{"n_layer": 16, "d_model": 160, "n_head": 2, "vocab_size": 512, "norm": "layernorm", "norm_place": "pre", "rope_base": 10000.0, "parallel_block": false, "init_std_o": 0.0, "lr": 0.0104, "lr_head": 0.00723, "schedule": "wsd", "decay_shape": "sqrt", "doc_mask": false}
MLP neurons of a small language model. Each row is named by its layer, matrix (gate and up: input weights; down: output weights) and neuron, and shows model dimensions 16-143. Each number is 500 + 40 x the weight over its row's rms, rounded and kept within 0 to 999. Numbers have three digits each. A neuron's up and down rows have the sign that makes its largest values positive.
After each neuron's rows, "fires on" lists the tokens most often at its 100 highest values on Wikipedia text that the model never trained on; "fires before" lists the tokens most often just after its 100 highest values on Wikipedia text that the model never trained on.

L5.gate336:481494558478558535491528473489505478477468522558493497454487512468461481538433507474457505516505428477415445500623580548488521542462516512491473549454521523487511421464533532564471488526456491536566516485452528507555445520523525434457532546546506532472489527497525492598471469492479440577537541520516445522492483507555488443580441485499472506509563534498497424559502505450452468492501
L5.up336:527485493564541565466465537469497549505557504450580572469470487537523548502440501534480506500544534475517496435516482543447489482527510457423468535519525487415435496440516527529458515476475540496528484523461476595501527491493496423532499492480508467479507521522555418568545501508494443471515483534552511464471481534443524470501485512502549499547483583443456511542443540470473474525531
L5.down336:459479480489536523519546471421555490413462498474468464498484540500505496539486497486478543458517420493498509471470465559472472511433535537586435530445508446566481541473403425562377497557519472482428512505585512547490459531483496534462494472529560507551481457518547546431528487507448529516495541549491475546493512550571491442513512550464462463530548499473479548447485483582468509448423
fires on: "h", "e", "en", "t", "m"
fires before: "ip", "y", "her", "ol"

L8.gate294:445452444455481483541530478532498514517474535504559464418498494548581504486468537511520458484484573501538463478552517538516508500496545479486488563411524568496508510496504505506552513520518407483418484485488529590538522480518511494491565511452437554443500507500474455458596482539492556533547481523471452485469467466587526540480488485561533485580516523499573533418440483491559454462541
L8.up294:525466539517436583502454482522486535561488525541560556452520471538482458524497466507457485499509536513538424453570476500512468518491548457520494447489502577488453517447463508560495455511571496490452418532562445572476497456516454485519395606482452564510468483466512503538462440501512495495502545484563532435560527539450466509432485496541504506473529511436521529570524491520524430510495
L8.down294:571446592553452476526472495489482470511436504442511485478495574474501551484466485444455524467489539487523532525493404486560495552554469485471460430522536496505510467454527470523535482505503463398526423542513530493430439465539472488520510529501588453551524490461534488554532534512571497524442555494492535529492474539576592534489478506407555523458593484488469531459395495489497510582503
fires on: "im", "ou", " it", "ill", "am"
fires before: "s", "t", " to", ",", ".", "ion"

L2.gate368:494468523572474489549571509521439430513514566463532482496528426488564459444511532461557535504577447536496439557495573524498499499543479459526510472439575548503518504496446559525542503434555532490482496544499528467527486440496453451489501466485485472521511442505476515586526483492515498502496511523627451524495464487512511517532591454426531481515525521448504526560451528456510505501532
L2.up368:499486394584507487513423548458555518518541575550500476519505404481570521526521540402463464539458473554560504486470575467501502490482460500517537517420537436452512461457428525504407522473490504537532557521526568539535458526481525490547491541531470491444481510518577458429523504515443541562500560438493511476489450528448462527501497476493514535468501551509475480481487552500483440475520
L2.down368:570501592503491567506458465445536516551480411504442571538546538475451479508498494455438498479413521490518526471495446487526456504486444529458531539515560545450505512447507480519437497440441464482510537445402469499447468515464468498431508488505508552515464503514547529524493500562540536498444464486500516530483509552496462546504447542541460535453550485529495472548517420546517515476518
fires on: "ou", "y", "al", "q", "s"
fires before: "s", "gh", "se", ",", "al"

L2.gate293:527497491481369506539436549528458515421396556564450542542447512543545510514521460466527504540511448441565486501436425500496501547490381514563474520549483472499486481554478498556517465460504521523523545517481458542501581520440479485474483449511480497534488501448446492546614466505453552492500507515478523518521511525565465556529482474568423491474462532487517541503565423516546511565488
L2.up293:423489490505426539495485524503523480489471511511493590482481498496499560541490478463489506555460431469481471536483492518451522556529536512530456502480443493546437589513479493526525575541491512521454509517532548449470487492425510531431485473504515474561490489479530468446473536511540531495493477481571534448496484440545522493572551512590522533390520507484416532513495388473531445473543
L2.down293:502532535498552548522490501453425552406463560509516547584538472510459491479463413504460467548509429489600410516467519562517516502365451481533455505536555490481467476477495478487548502503488463549464521459482468504451537473492590525483493460427531519529513476419504498505519472500494449451509519524436470516486578480506486502489457556474511558478540510477483493500485459525536485498443
fires on: "===", "=="
fires before: "\n", "\n\n"

L11.gate49:443483477532480557539524493436553500597520508450490468504434552487508491430481520562437522491513445422492449469488481522505440468547512530444561477501465559486520491444450488535522513488483526477522505501532493478506502530578517448529549489524459513464468492564555468461472564552602429515447479567493498540499525536505452444498554510467455530497540590513526488463523472557473572419490
L11.up49:525505545472483557585543532530491490522468505459541397480492504529471514470483560481513567463532451501486508484456587430559505504407512466451575444576520467587448475367470461498455478553522456509477531491511468509534552506522508504529488487456510472437544485526528547585510543522537503525500486496501551570456477487493444442471503567469495526484546467458499477534587571493425513442475
L11.down49:482488578548475532468518572465429498515506481527547529453502466536478523532483538533428533509476516568559499539485487499539508489505482451522514502589532516482468478430476460531484481522423596482550462454391529478496506424409488537502487508455545508394551485529434498479506510512479443479602500431533473523423500553532430472479516551541444502456595485542500474487548524501488543460459
fires on: "t", "et", "it"
fires before: "her", "w"

L11.gate391:574555561503506502482538496514556471611487420497447471504404548472477478512521513535557492456466486467502565476538484522461527440539484541522481527470496501560526541453485497473496518532492507477458458539489530445499620466514533516537493436532493481500555503541551500476479538487557457451512516575498541461537469475459465501483495505488477573490519579506477461488504508485471505451506
L11.up391:479471474494627538555516416492508488497548451554498528563509543499569476487479494555497510515455530483540526476552472509483455440499514484533538492509528485510525478510456518494543486588447501531442524491492484489417486554487530594491513546478524357428468536493530466479547570471546526482507488534520509501505455488517456504435476531452497426500522566486474544533604451500501509534459
L11.down391:512509541471461594491485434486554557445541460484515402480443511492484502523499562471439517511451555544504462457507528480511522463485549463538518547524532515501509479538533510499526561578440504476456531508485494519491468467521484483460500560580502463521558490512540482580573518511424447472442511465501465526564524491538499520551482512443490577496548490510498526445534526542385494453463
fires on: "ac", "ec", "at", "ap", "t", "et"
fires before: "h", "her"

L10.gate303:588522527505491479536550419477586515474528453436467414460512490550494439465460499487471501519503481577474438472481482514506568463464504527459464556519498513506503440503550485443492500543481425449501562516452530466491499467515515459419545438465527538562572461514481486526435449505475553496548476538576548569462604483521522507480511462573537455457534460473515503480548420503482467457525
L10.up303:510517472476484541470443485509455475512492496540509443507501467566565528472455475572454420530464531452502503555497532495498415552506498546517507504492545466466493478496552509569454535505482450498515387542505474494498493506485532496551514555490447390540508507483496588438462510449398494495522506446442423523556525535565520452504501523519527506470501491491482550438542522496481474453565
L10.down303:582496576532446479491443514497523453422503462455593527457504552498488523550453468511534464512497512499478526471458483532520564561578487462544534528459545479530463481504524483536500546485437487462530495545531485464471521527503528500484445471428484561574490485434486484505551505508391503450461424547499480555479555460482493552506450526468469557527501470414509579521545545483438485450443
fires on: "'", "\"", " F", "ar", "se"
fires before: ",", "\n", ".", "s", "\n\n"

L2.gate127:409450492493507497445518511492431493478503423536566498555416521525509509509501553569479493456507454437497429565575459469542483450520502519499499532472402496505448509515453512524570532530520473481560487417553530493496476521431395530519496468514487527492565516545487545542511533504514487410501566515479522470517544490504464518541432475462497472517462544465519467472449528577509487565496
L2.up127:470545457480475448485492544563569584557506547498477456585461506507468579524562499533492463548452506606542471524504583505532523529456485507546452514513493528446459468436423470501511476477464501447442530501557488459514504510523454562509489466484484404484460472518477495496515494425447554514468444458553535496518489452567545583539499448531495501477516548474549436511495504490542483514470
L2.down127:429475500491495509504519470515454452554436522451499574552493486481510479478529528527511494463516519438494428558494540529523519537490421498550482523530493546498500569458519501491520459480565479565488506485566456453449444524529512441482456547423518416489550487481505543502536513527550550472532493549511482517506460538435503576507499427451484420478547524463495524514492529515558484511543
fires on: "res", "ers"
fires before: "ent", "id", "on", "er"

L7.gate174:494520531471503490488561484533576521567504554468542452516550473480488547485445457565472472524470459439549413493523460531545474509495481600550476528475552517483551494509477434536523481508460479541499509487493462535515553425527483451391539411533518437487450509585498488433436424486487470497503512476499416512469486471496535517457457444524560518529535506452528533556479457593513593498484
L7.up174:491496555525457481411489353486538472463522494484516499450515523521596480374481537393522468523521438534491484484543481485531476523515522527526517527500474482463490427500620528502484489486480550552479554449475476485507476506540528512533521536489487467524518442521552446486586530471477487503506508524438522529463468487451506532521493492559469472475464591469486479537462494549531580571502
L7.down174:485509494501467504535457475507490497500455556433545488548506520509505501558485423565547514445469469470477445577496387482444499431512533502507539486446494521467436529437480499566537517573555554471498549480470482543523527516547435496471456494459482448504502534491419576558537468535545510495483474498600504537497502438460610413543510485502472504502505477504542527494448473499555526513583
fires on: "p", "f", "m", "om", "iv"
fires before: "or", "r", "l", "er", "in"

L4.gate167:555485525576507471453450508483465491443449530520466490509497520428569538556501462504418445551558410518539523463470491456443551547430448466507459496513551504498515468496492465460546452519507414503509557555516517421546456469487556520441536437413502484536479497472531528533516524541437452538494435495481518506464481506507475540422514592588485539539593481473490488486570472472527511529552
L4.up167:567518522504588510483475481463516535501559576492505484517422484507492507490440441476424513459492505552523493561523471491467508452542527514452517588552533521432473507472504482499473549549508461498484554452525519477483538520499477487535438430508457495493477469491460468487482538505558446499507500409470619466430489425533471514489466479458525512530501554540581480505541457529548535522464
L4.down167:442491494500492485565512453481578528380563499526542484523550549486532554451449475510474508522580520529504506535537481524459451450493446475566527502499497539469519487459545494434491500517563485514475509505452510441532598478507440474494517536484508495536480502436578530497508458493447488514551502434484412501483499524479517459457454517475476508547468483512513510451545543534424482564432
fires on: "==", "==="
fires before: "\n", "\n\n"

L11.gate350:496501520532518466483511391459489546501516493514556549498494539504540517509519465386436504435547514497574499496549435555556534463460497463541532570507592451492468574523547471458498520518525516433530478444490384488520498527487471457481477517497519543483536483521462483498509476471477508565523414494465537491503473433475493468588579515450493503477491482481500541474447465488494559515501
L11.up350:531492442483544581604516537529567423485497527490445501497487555502467530437525515468473487481429518537555492535523448468518534493437463436448490559470448556481546449493465509486520456422449524540479448549453530546427514494497455460467520497533565461447518524457521542450493498552435551540438454534601444564430470498509489511495509539544462501485391457524532502528501477515507462555476
L11.down350:546531574462479472497424552454474530545458470539562438502467498431504490530479458499511528487550461523467621511461556455531474484476457514553548428527488472569490499440503493448585451493487482522448511509591479489498518459519536517521511500521513485439420488577431516412488508496553497567465438483494528486575490453517467479514474468557522417464540485545524479431492581480536533488485
fires on: " th", "h"
fires before: "is", "re", "ou", "r", "om", "ir"

L11.gate192:529467487521516516469470455411618518453480446509517526474484502521491506500429574497456427532391532450545512510492459472456548465576522527486558502495556526560498489534455494475532518519529452471446461522535425410524504554494518495432479512516499465506503526494538439465496473471545492516522445492492521537511470540509466536556593552509499491594463479505464534456554530556506495519518
L11.up192:514553477505488497454547513515453494452479502533472543518461489511573514440539429507512501477473476406507454523565502477489510431516444573513533496490513463475510463469525574503435528487501536524489476530504553502548483468507511442544465537567495432526435563428429511542505505466571389500420552496532487536490463531441472473517482536448495498580484510469502498536555476521471493432547
L11.down192:523463517448548436577485526444490416504525450488441530510440533461565450500435558455507489495484466450514622506489551523492492420488575486513506536523461503483585430504506459415503518498548535483519511494491455557462467488446486492505528447462475505500449538500490482478548413534555570531474531494587520483495479524501475464519486500554444527502539535441514555493505443485494503547504
fires on: "0", "2", "5", "7", "8"
fires before: "4", "3", "8", "6", "9", "5"

L4.gate80:504497475470513495481527539504480490537570557495570480525519568483507520543470482495472510565524464527520531525552506515483505487455431472541397503501497488467527449576502458575543463453557479518548498547502453476503519510526445531511563497548491499469418516426511502486510507517443467494457448534433546460446438438518533484408504540580494529488539484523511489452565507492519472512528
L4.up80:448545484429568501507530462516515445539462504450474514479510506465517510503407503581450584491440499505481471477489491559447490481495511525459456512524469460511524504514463504497528461513513540581480514465370588464508523427539548549478470537534547508540474511502496525580554507505540448544481500531491575547561511475468559498474511488499491511520468487613517447539562512446535539493511
L4.down80:484493564476523511518525469493525492480545545437541566537564491417537472522565484500440477571557538600587443524514451531495497500493473488476558524546549469484486457499552467483489569437551476457498475453456490459515486480515526501467448489470475587431505527472533585454411472565562528528467495465497442536453476474478534518525465502474495549434577507545452415481500525523470460424532
fires on: " |", "h"
fires before: " ", "od"

L7.gate245:444467516443478503526630474458479494541509448510508572486484564507545487443542536469527522521503442478555449554507519439480511448421453477561534518514502547450438487597479458506535464531476477561463562486519505489559499520507466518473501463540429531508507449543553487493543528522509518516470551510578451574501472538537547499456495425494521418557505505546580510468474412503538494476410
L7.up245:488471487446609471483576495506563562460446503425486479474569568486503476484485474515507430490519554488482507508562521487443443460607481489520468497441539432518488516523524506522439473484463482526509482508517523526551476510479511489498463485450480497513599432495512494426428541520493452509535534525524516495471540499515496453608434445526537445505493470501491522521548615543544527509485
L7.down245:460469477519592473426517501538502449475496460479610523495524468528471511538459549456456460505564485451503511462467519436480526500493535501540461523548549519459503545515496522487477526534490579483501469515462494439499524444460550562492425516516471514541501531507532523507424446462452527529404504510541530477513421475551434514513496520525515485460572479490514525624535445509600481454504
fires on: "o", "r", "u", "ep", "ov", "ac"
fires before: "h", "ly", "t", "ember", "ist", "."

L5.gate119:459465504434519526579455406503513542482567501525591473460511462503452442544492550492493518498512452546481528491461598514463482416551559474547490487463502551494535497499476548518492488509439542510423584547496501463550412537503458452457487519471500532479452471541527567529490488481488472443521484418559525471402450441533488429543556507521449501466561507506460497481524511487506538574509
L5.up119:543511485536482522528465536569574470506504574523509458467514452500506497547466490534414501541531545497545447429503521515446393550559500479568471535472457453469451482466548451443482539426568415491506487486464489406502489422486504522585556548471505469483519497544473454526472459458485494481539524474447562517570528462497444466523453518515549472537481531471533494530473506518527475519525
L5.down119:541527542474491508482447490579500482447500450495479527512456511522426482484435502483532516562478526529480545473482487548500555507413450513499450509502559521555495479461524491480532560520484541444492464530461470526455545462575499451517418542533446519485540545517546525530522526514541472472509418526547452581518504573447508508446542477542477479462463477510430413501411578526533417479508
fires on: "ou", "h", "e", "m", "s"
fires before: "y", "s", "gh", "ation", "al"

L7.gate109:506512495487439502465523486522567524531470524443572510406544511553433514537534465492501431498522455478490484494546490476517484465438536435503567487530469522507463471431493476470490520573545396506518542545498425481528545482549562452470491487498507494551493537461451451482433539492546512486506501414546514563484549427486533552504535496520514515428478472449508481508501512541531594537540
L7.up109:488424451517418480511496438479541457529513486508508517396520550522471425527465464455513559592439444442596492473514429461506537507467512502517528472525454537574493511471480486528519513456437504556518542482493566512448480453532460473567450508502493524508503521466450532567527491502459428523525563469518486558493557520554543505543550519428479448471502501522506463493454482486482538434522
L7.down109:583433528512518553531488463507456528442431500537509514499509528551580530563427499491500485467445579627448526505468488567501509473516498460483503481451498461450517522478434398465448485462496516485498545564477447465606479554503510490484472474447470518522494476539570457531501521477476573518525480435460533483498553520435457460506508478552454475501502524493508500525429476541545509540533
fires on: "ers", "it", "e", "ab", "er"
fires before: "ity", "ut", "al", "it", "as"

L11.gate273:531521517473484507504498478508472512512480498522501460546473489526493565491527506520556503452477527565454527527525504544505455472614462504484537470498494410523562489414493486483576496537475558444535532517555484528492479458488524471489576468518564524427426549522528502478500528484491370561458556518532479491475506524495404428435541516428524528492538514454525477496556515494428598533506
L11.up273:533555481491508501431490528505458479507483498514512522485454438549503519538547533459450545467558494477487485566531509532577456462536523429539467488556515480471552504546573473529442498532528545492536509501496539478541498556586470398512448533516534536528478514499496539535525492538543454543484421528519472505430407507585458518540460416428531523508469516471474442421519533558474441572465
L11.down273:477436436414477532472484521486502507603488504524546514478483489485545460569451540547500486533450556566548486535473544499464504533552521418489530495452427558495419482443521553456462522493542529534490459466480499535452512449491489555541474491501547471470529542513531514519482560479487540494547459473399557500552515511487526525407524479579574520533490524437464486556457461551477458518545
fires on: "g", "ou", "t", "n", "on", "in"
fires before: "th", "ed", "gh", " is", "an", "al"

L12.gate158:453521463578506485533514460498485471558434546541563468507513459527538532504447476520590503512497520522462509512504459505523474457493523450506503398513523502501544476471475457542503527554495468513512502486520573523539534457601496537530548411533533521486528496512544537438517599521507472587565499528486459483449443452450514388564482514502512495469455487500499585446442478376504518498428
L12.up158:477494478446595502533479479479495485476552483475486481474522536505476543449523423547477501428519482485475438410487524440460498475496455422461582460492447538489566526479427473513501516515516604473549495526490526534499540556531491458470509465563572499447444519506524538474461479480497449503511573487469498417464490514639465570587506430554546529531435424516483522508507563529517493497559
L12.down158:491539522450494450507461449437496478494528569559558469498517466494484480543477519504500511561464540513508565388519510491518471594465566508498450502542512491477486500479562498499470496521482493514495441486522449479461532434481481522421480569523484485521487474442499485476551508487462465472542399593527460520559503525496466620382563507549529450517535527436619533525522478525473477527439
fires on: "in", "ed", "un", "ut", "n"
fires before: "al", "s", "ed", "n", ":", "an"

L2.gate218:590455491514507469468495447503456511489557518563537473488507493484565488491504500546479537544469547537511510484522481554452469502593469523512432466530492449439480536509555417553498523498478441466429480502450467461481468540489511490497493468501505510429488518472494527540545505511435506504467529466559623549453500479492506451484490558521525548456528514520428513511559487532406523449562
L2.up218:539437595540561481480524482513470524526516498503529435537515493491473495491481459472489424572416496520516539453555491551491468597476503427466483484498579445472494415432484489477532505521443451520561504510528545488510464518494556456505543516514502504480460539432500541507571443589487588551594513462480452552533485578486459502491455463440505507513536465503492544500493446439542448517510
L2.down218:491525461512497504517488508482503483521574504625547473505487569498535485425549529513516535517509565479493471531508460469453547522561583499514474482583534491419493494506548449448484504483502500527536539458475424542519476483475476545504517472478485492448427475569469443520469511502431523449423484464489518500497482450490446477505437547582505496501413556490491488511436439505522513505555
fires on: "le"
fires before: "ct", "y", "v", "as", " |"

L12.gate215:519464479432516495572539450521593520447448513494469542468518525525520419568469492501436485494403556486474517539497483484460491536540494508492568550514495460459506571460513502501514504519501417493462478477521427510544539554590517416488425497490513535564489500559561524422560497516433557529489516471515515518520525513417503470523449491460468480428421462522415458558524516433503491451516
L12.up215:487521489493468405522491492505571497497430476518531461516417517497446522524546511492433525534549502484557503473482518574468417554506465503480462491457527531476531440441527460500525456515497589467504471576466501517553461550502562504480532466494482564539477519510483560496443421568461486460516452522477470519567482501611476467488476501500478492515450474461533546568510487467531455469516
L12.down215:578513480481531531561506481410459576524517415511569493484527476425564489543506469509532490533488522468521458466495465509528535419540502466596502566500474527504488515427489444528470490494467476540522463515566517539453473530466525557512529465468434464519582564444511521489479498507491547458528522523516466510541470586538557450496495544481543548538504480478402519514484462473473502492467
fires on: " O", "le", "O", " I"
fires before: "ct", "l", "ly", "r", "n"

L4.gate171:524448528477536514485500546469483444426466486450549508539452524515461498480511496498553460551470471551512454587460535505540561506553541504532482508573622498448558472457520447523549482484505470554503488536504525433535449478563491489491533496571467424474549523489501485476517570446546480510408446517476451477453508450535541418481489444524532535512600469491416495523571553483561495493538
L4.up171:536535582570516469494518533497475502471502534436555513522515517433373554427452504479517487496525537456471503469485490494482447519477496520550400589519539528481497508457427428502523521471533525509516482438453515481485534455436510547551498564464510501403471518563484532556515526548494468572544502459592447505479512482542475535417475438472494482525491497547528490572494504481534532484482
L4.down171:454513513527427534544457499504532562502585462516458475509518564518533491537527475437439423549535498509490468517477444389532465460513537571459528514524548504523505511583500461547413509442449511497597470490499534486500496521455539526446482489471453568484493485489502482482521491576467567467541502548416520489499444509438520471478485514563491498504472569578530536445512467500511434483484
fires on: " |", "th", "ass", "d", "nd"
fires before: " ", " c", "if", "\n", " |"

L12.gate122:508527427543519444515452490517446452536499541517523447474442459497528557511498477575546549488505481463448504488518465548550571504480490462535501513399480595449399486533462494515530466511542477540493537531509491497527458486478445473455557502507529468551452528588527456465515515529463468509517460540499512493492495531522537514547447480489498563468519546463521499547483445493467550583598
L12.up122:454567510474540451440551426506413520495418471450516499488497492569474419549471509524519477467499494539566505538503486537506495468493526493549482562424556531511517490508552474523521501535521482452485509509502462514491464527466538470461492498450517485522560515572460468529552464504542458456472548498452513526437416604457537429503470518551557519452503523489579474453537452539560559525529
L12.down122:522526498607550455496432529479513514509534493491548460550534556475568477491461524541519533488502473460426560567547470446490499504478526412504498445477488461481470558541452444505471498469515532537490477497442498516557509535475382474566521547441481454491416524487470486483476528539522509514454484535530456488576555595461483491512517530499521470481560508539473505467539492461514505591484
fires on: "f", "b", "al", "igh", "ist", "m"
fires before: "or", "y", " s"

L12.gate288:569480505508541503438471500520458410454525543543416506411489438477542519528493501439504503515607553473530452455482514517511550435527494541466490542527520497511476545485458541469500559489556508543541507500530482535544536485501460487506480556552517420383420515486516515509544441497502531479555451514531563543448514476500582551508484517542413515500506532490471530532514483480385503505518
L12.up288:525491419539513459505460499452552505480434477510489457528541545477416488495547463520521541577481469466467571546525521498529441485475497517483515406438506535571452510524512455438483525479486519523485578521543485507616500503461475508526495479545549473468444501482467522457550469524470559569552523402411450523529519477502560448533584438487522493496496517463467555466523499512539469521565
L12.down288:485495500501523524457437473467441475467476510515569504543463443522574452490490500550485472490511472529418550488494546528547521436437435518468486563557503515476396506557507440478505423484569443541526503473526453485599456479500562492519531588499499523494488586559575508493549484469453498446518492556480547522502536522496529508476499457433494513501520474510463514537494521483500466520536
fires on: " e", " v", " E"
fires before: "v", "le", "ac", "ar", "ver", "y"

L10.gate401:464576489486482462446443538497493495560450502529526513442473467605479529493471479507505585492505456547461432494524477494487491432507554636482463516494456525458459478478485404471528460557484523505462484448495588435475458541556557546516468465499418496491532446566483516473472561453512480520514509496466470527510512545501493542530462556541538476494496525503486540509496565519568509502498
L10.up401:487496459532521556445469465557500508494424545546495469459463464457532525506566472521476529528559436563545562473484617454539493521500486531535477522519512431450511489561517443539555535438441486460459494453478501483499472584525427553477451530449479454463487476505531496514558534540474581521488502504495395463439480502568532503494503455433500462490451466542519499530469467576483538548475
L10.down401:496610498487560546482543492457491514498559442460491561525461466510437467538487532565592509510467430507555456436463458491490534447529429479541578535461495489554593452508546537495508486471559510533530542510474519421461539481510495487451485541536461556538458530491459473480515524412453494465496460420513487546520532496570494464553508480449455494465542498423519469495497479542541496497481
fires on: "es", "s", "ers", "od"
fires before: "el", "p", "id", "ear", "ul"

L7.gate148:456447504473521421575515533481537474447454468548541459502512539496541453524530500506472465533444478482444410484587499520519464504528498455453514513499507482403505474592556502512589487504501499428537457530528578468489480488485505586488486500463417503517531431562489505452530519533519448498523437537576499536505504559511500477526518522402552515535491440508588497559505532501478509469458
L7.up148:491463460590472476503557540464444577459501508497485460445560459434476458503529466464470464559499566570577470431446469515511615431490469527498437478527455511537488519543502522502482514502457499536501535480500455514496459492478477457557495511467529518513535428472519496540513522515520507483487556440555462580475517512461539484491502486574490521440470551488506492500553533445607472565501
L7.down148:499521450544478501529458503457546475491514528494412524530539553461412565451495483427440444509547463451542479491515538522476526504451487474461515498543484528501496421493509509491421456528474537565522503520491433479488501568420578575483507526442438494523513481505576504437533463450501509464461531505521463517514506513535508525449598522508442481588526490550506528539457451445455433507478
fires on: "r", "u", "ur", "i", "le"
fires before: "ly", "ist", "is", "on", ".", "x"

L11.gate105:552499558560514476476557506428520490509505494469487491430512497531462530450494512490443503502515446582443528563468476582498489482526519526579459448496453500481434499474453425506518492549542495493509531465558553477512511550586495465518427463568434545472520521538514504439473509549464520517535532522480505540481514510471457419505631485441506564522499456509489476426458524512550511494471
L11.up105:533488445496525559595551548514480538529513442459536453553568551554470494455475526576555508492502426485589479508499501554472469457532518530502488389518526512566426404523484401486538530444505540467532473485513500517542478482496489477463471542540507499548536443476511497457472466517599530513475493480465529450514451501446440478477539496494490486414554489494462446520515522493482498526542
L11.down105:461533481518541499523491570512608542521451523478476507503475526458500470501472521534473500522531452471457496506530515578481487550483429589507524527437493489516490407525469535449454513513530504448577438570477538547507449524520466489415463426547593434452541487478502528534433465513461536454490471487531533500495541498457470440446483490516566565502476525465460542518476491495633509474464
fires on: "t", "st", "l", "it", "ust", "d"
fires before: "ic", "em", "ack", "it", "er", "an"

L4.gate322:508528515510499501535442507543495522489507489488531575511385535459598463560476491505497504474535436508533432512485522497473514494480513533527462524484507497457538527486503441518563466520484523542491502504476450512520467535487604519518516524511453490471511474502506468536511479445506485434469453544432536534483525448538387475522502465575504544473552583505455582521535456479548527468437
L4.up322:489457492508507469509443463540479589508513447483452517542475480423523493515473519508432479542478458475515475574493516466497486508485524536444549392538422430494445497489469489495489570457619578552503513548531466494419541500519456545520479505424494480472473423524527495505548520541481461563516488485495471475430520456478422540511464464488526555497506476526462518513540428545512501519425
L4.down322:533568540478503543568502473466506547426541550543465442486529544522477537511433397570492550470558476469504505496526529495528577522478551548487519530546526524532534464456502462505405531461503512497505467464504503494489456529490488527503444482551521524469470567467447515491388472523504555518528537526534445477459406496469473514463429443472525501465528510520553434456437525459510448508529
fires on: "===", "r", "b", "ran", "=="
fires before: "\n", "\n\n", "on", "ch", "o", "it"

L4.gate118:544499470484593475488498504447544534499483562483501448437495525504485516495501437499516537470544491531592502439483475521531514536555472456571519536497531477555502473469455506495454484567510415495426477536522523457483499514515498482462473501421522520511501515484500475473437483533479472447523496493526463665458506453391509584586552475559496478520519538494519534491616499464434535500529
L4.up118:473514497545553469545535495472532540451511514469473510460444536440506495430428480461495450528476442507588501525451542542475464540486549475508471589493489495511500500486418519523500484541481544493434487517522534463505481442479501492521505490467521523520435540501498456435467496521418537545590496440555562527507552508459446555505531465619474460510475481461554578513502499500498487475504
L4.down118:512506434457444537512446505509453506494533488488524388529541428490461480516540527512455488528437586467491464490496477453554560503567523436473512524559528421525466475558512464500423487492539486414485562442458516570452459462494542502519426529539504573540542524537494515502470515531448502490507451506474480482502527477482560467512457519581533571499551456480518517459493470445538533540585
fires on: "'", "ear", "\"", "]", "en"
fires before: "s", " |", "an", "ed", ","

L12.gate370:514537483480528495564455505540499479535553446415417528514434511566504522496522436503481481481450509486487456529483477542454524454499513583475480498513534520526460467487478543555422542492430499505474533598476535473471464534556478507514474482438537496487484465488478429457572492555489442490508507459545509591552503493563493495485486478531587541540494500487504476464432530492538461582536
L12.up370:478524440512484477538428470555552549495522527454440608505550468548501470530443492512555518510507522488576473488510496540478514483453478531541521470507500550505527516509400534470504537508592415497486467506520490510466513528500437485505487553517523478603416521488512445461418533472504450434441474469475573480517536453502469525496547590494504563514525484539500548469459545522507551526534
L12.down370:468493513582641455565445472554477551552452503541521467512495510475504449509477507517521516416471517476464489514436494509444516497522427498432477545480497517479523533556516486487522514534527414532509513513540435544476510455444487514480554467463504496436507501561534534469495465576384526527470454514595440484564485507492531482529555462461537512498499533566416511493470526480527474597467
fires on: "l", "s", "t", "ent", "at"
fires before: "ud", "ist", "or", "ue", "oc", "u"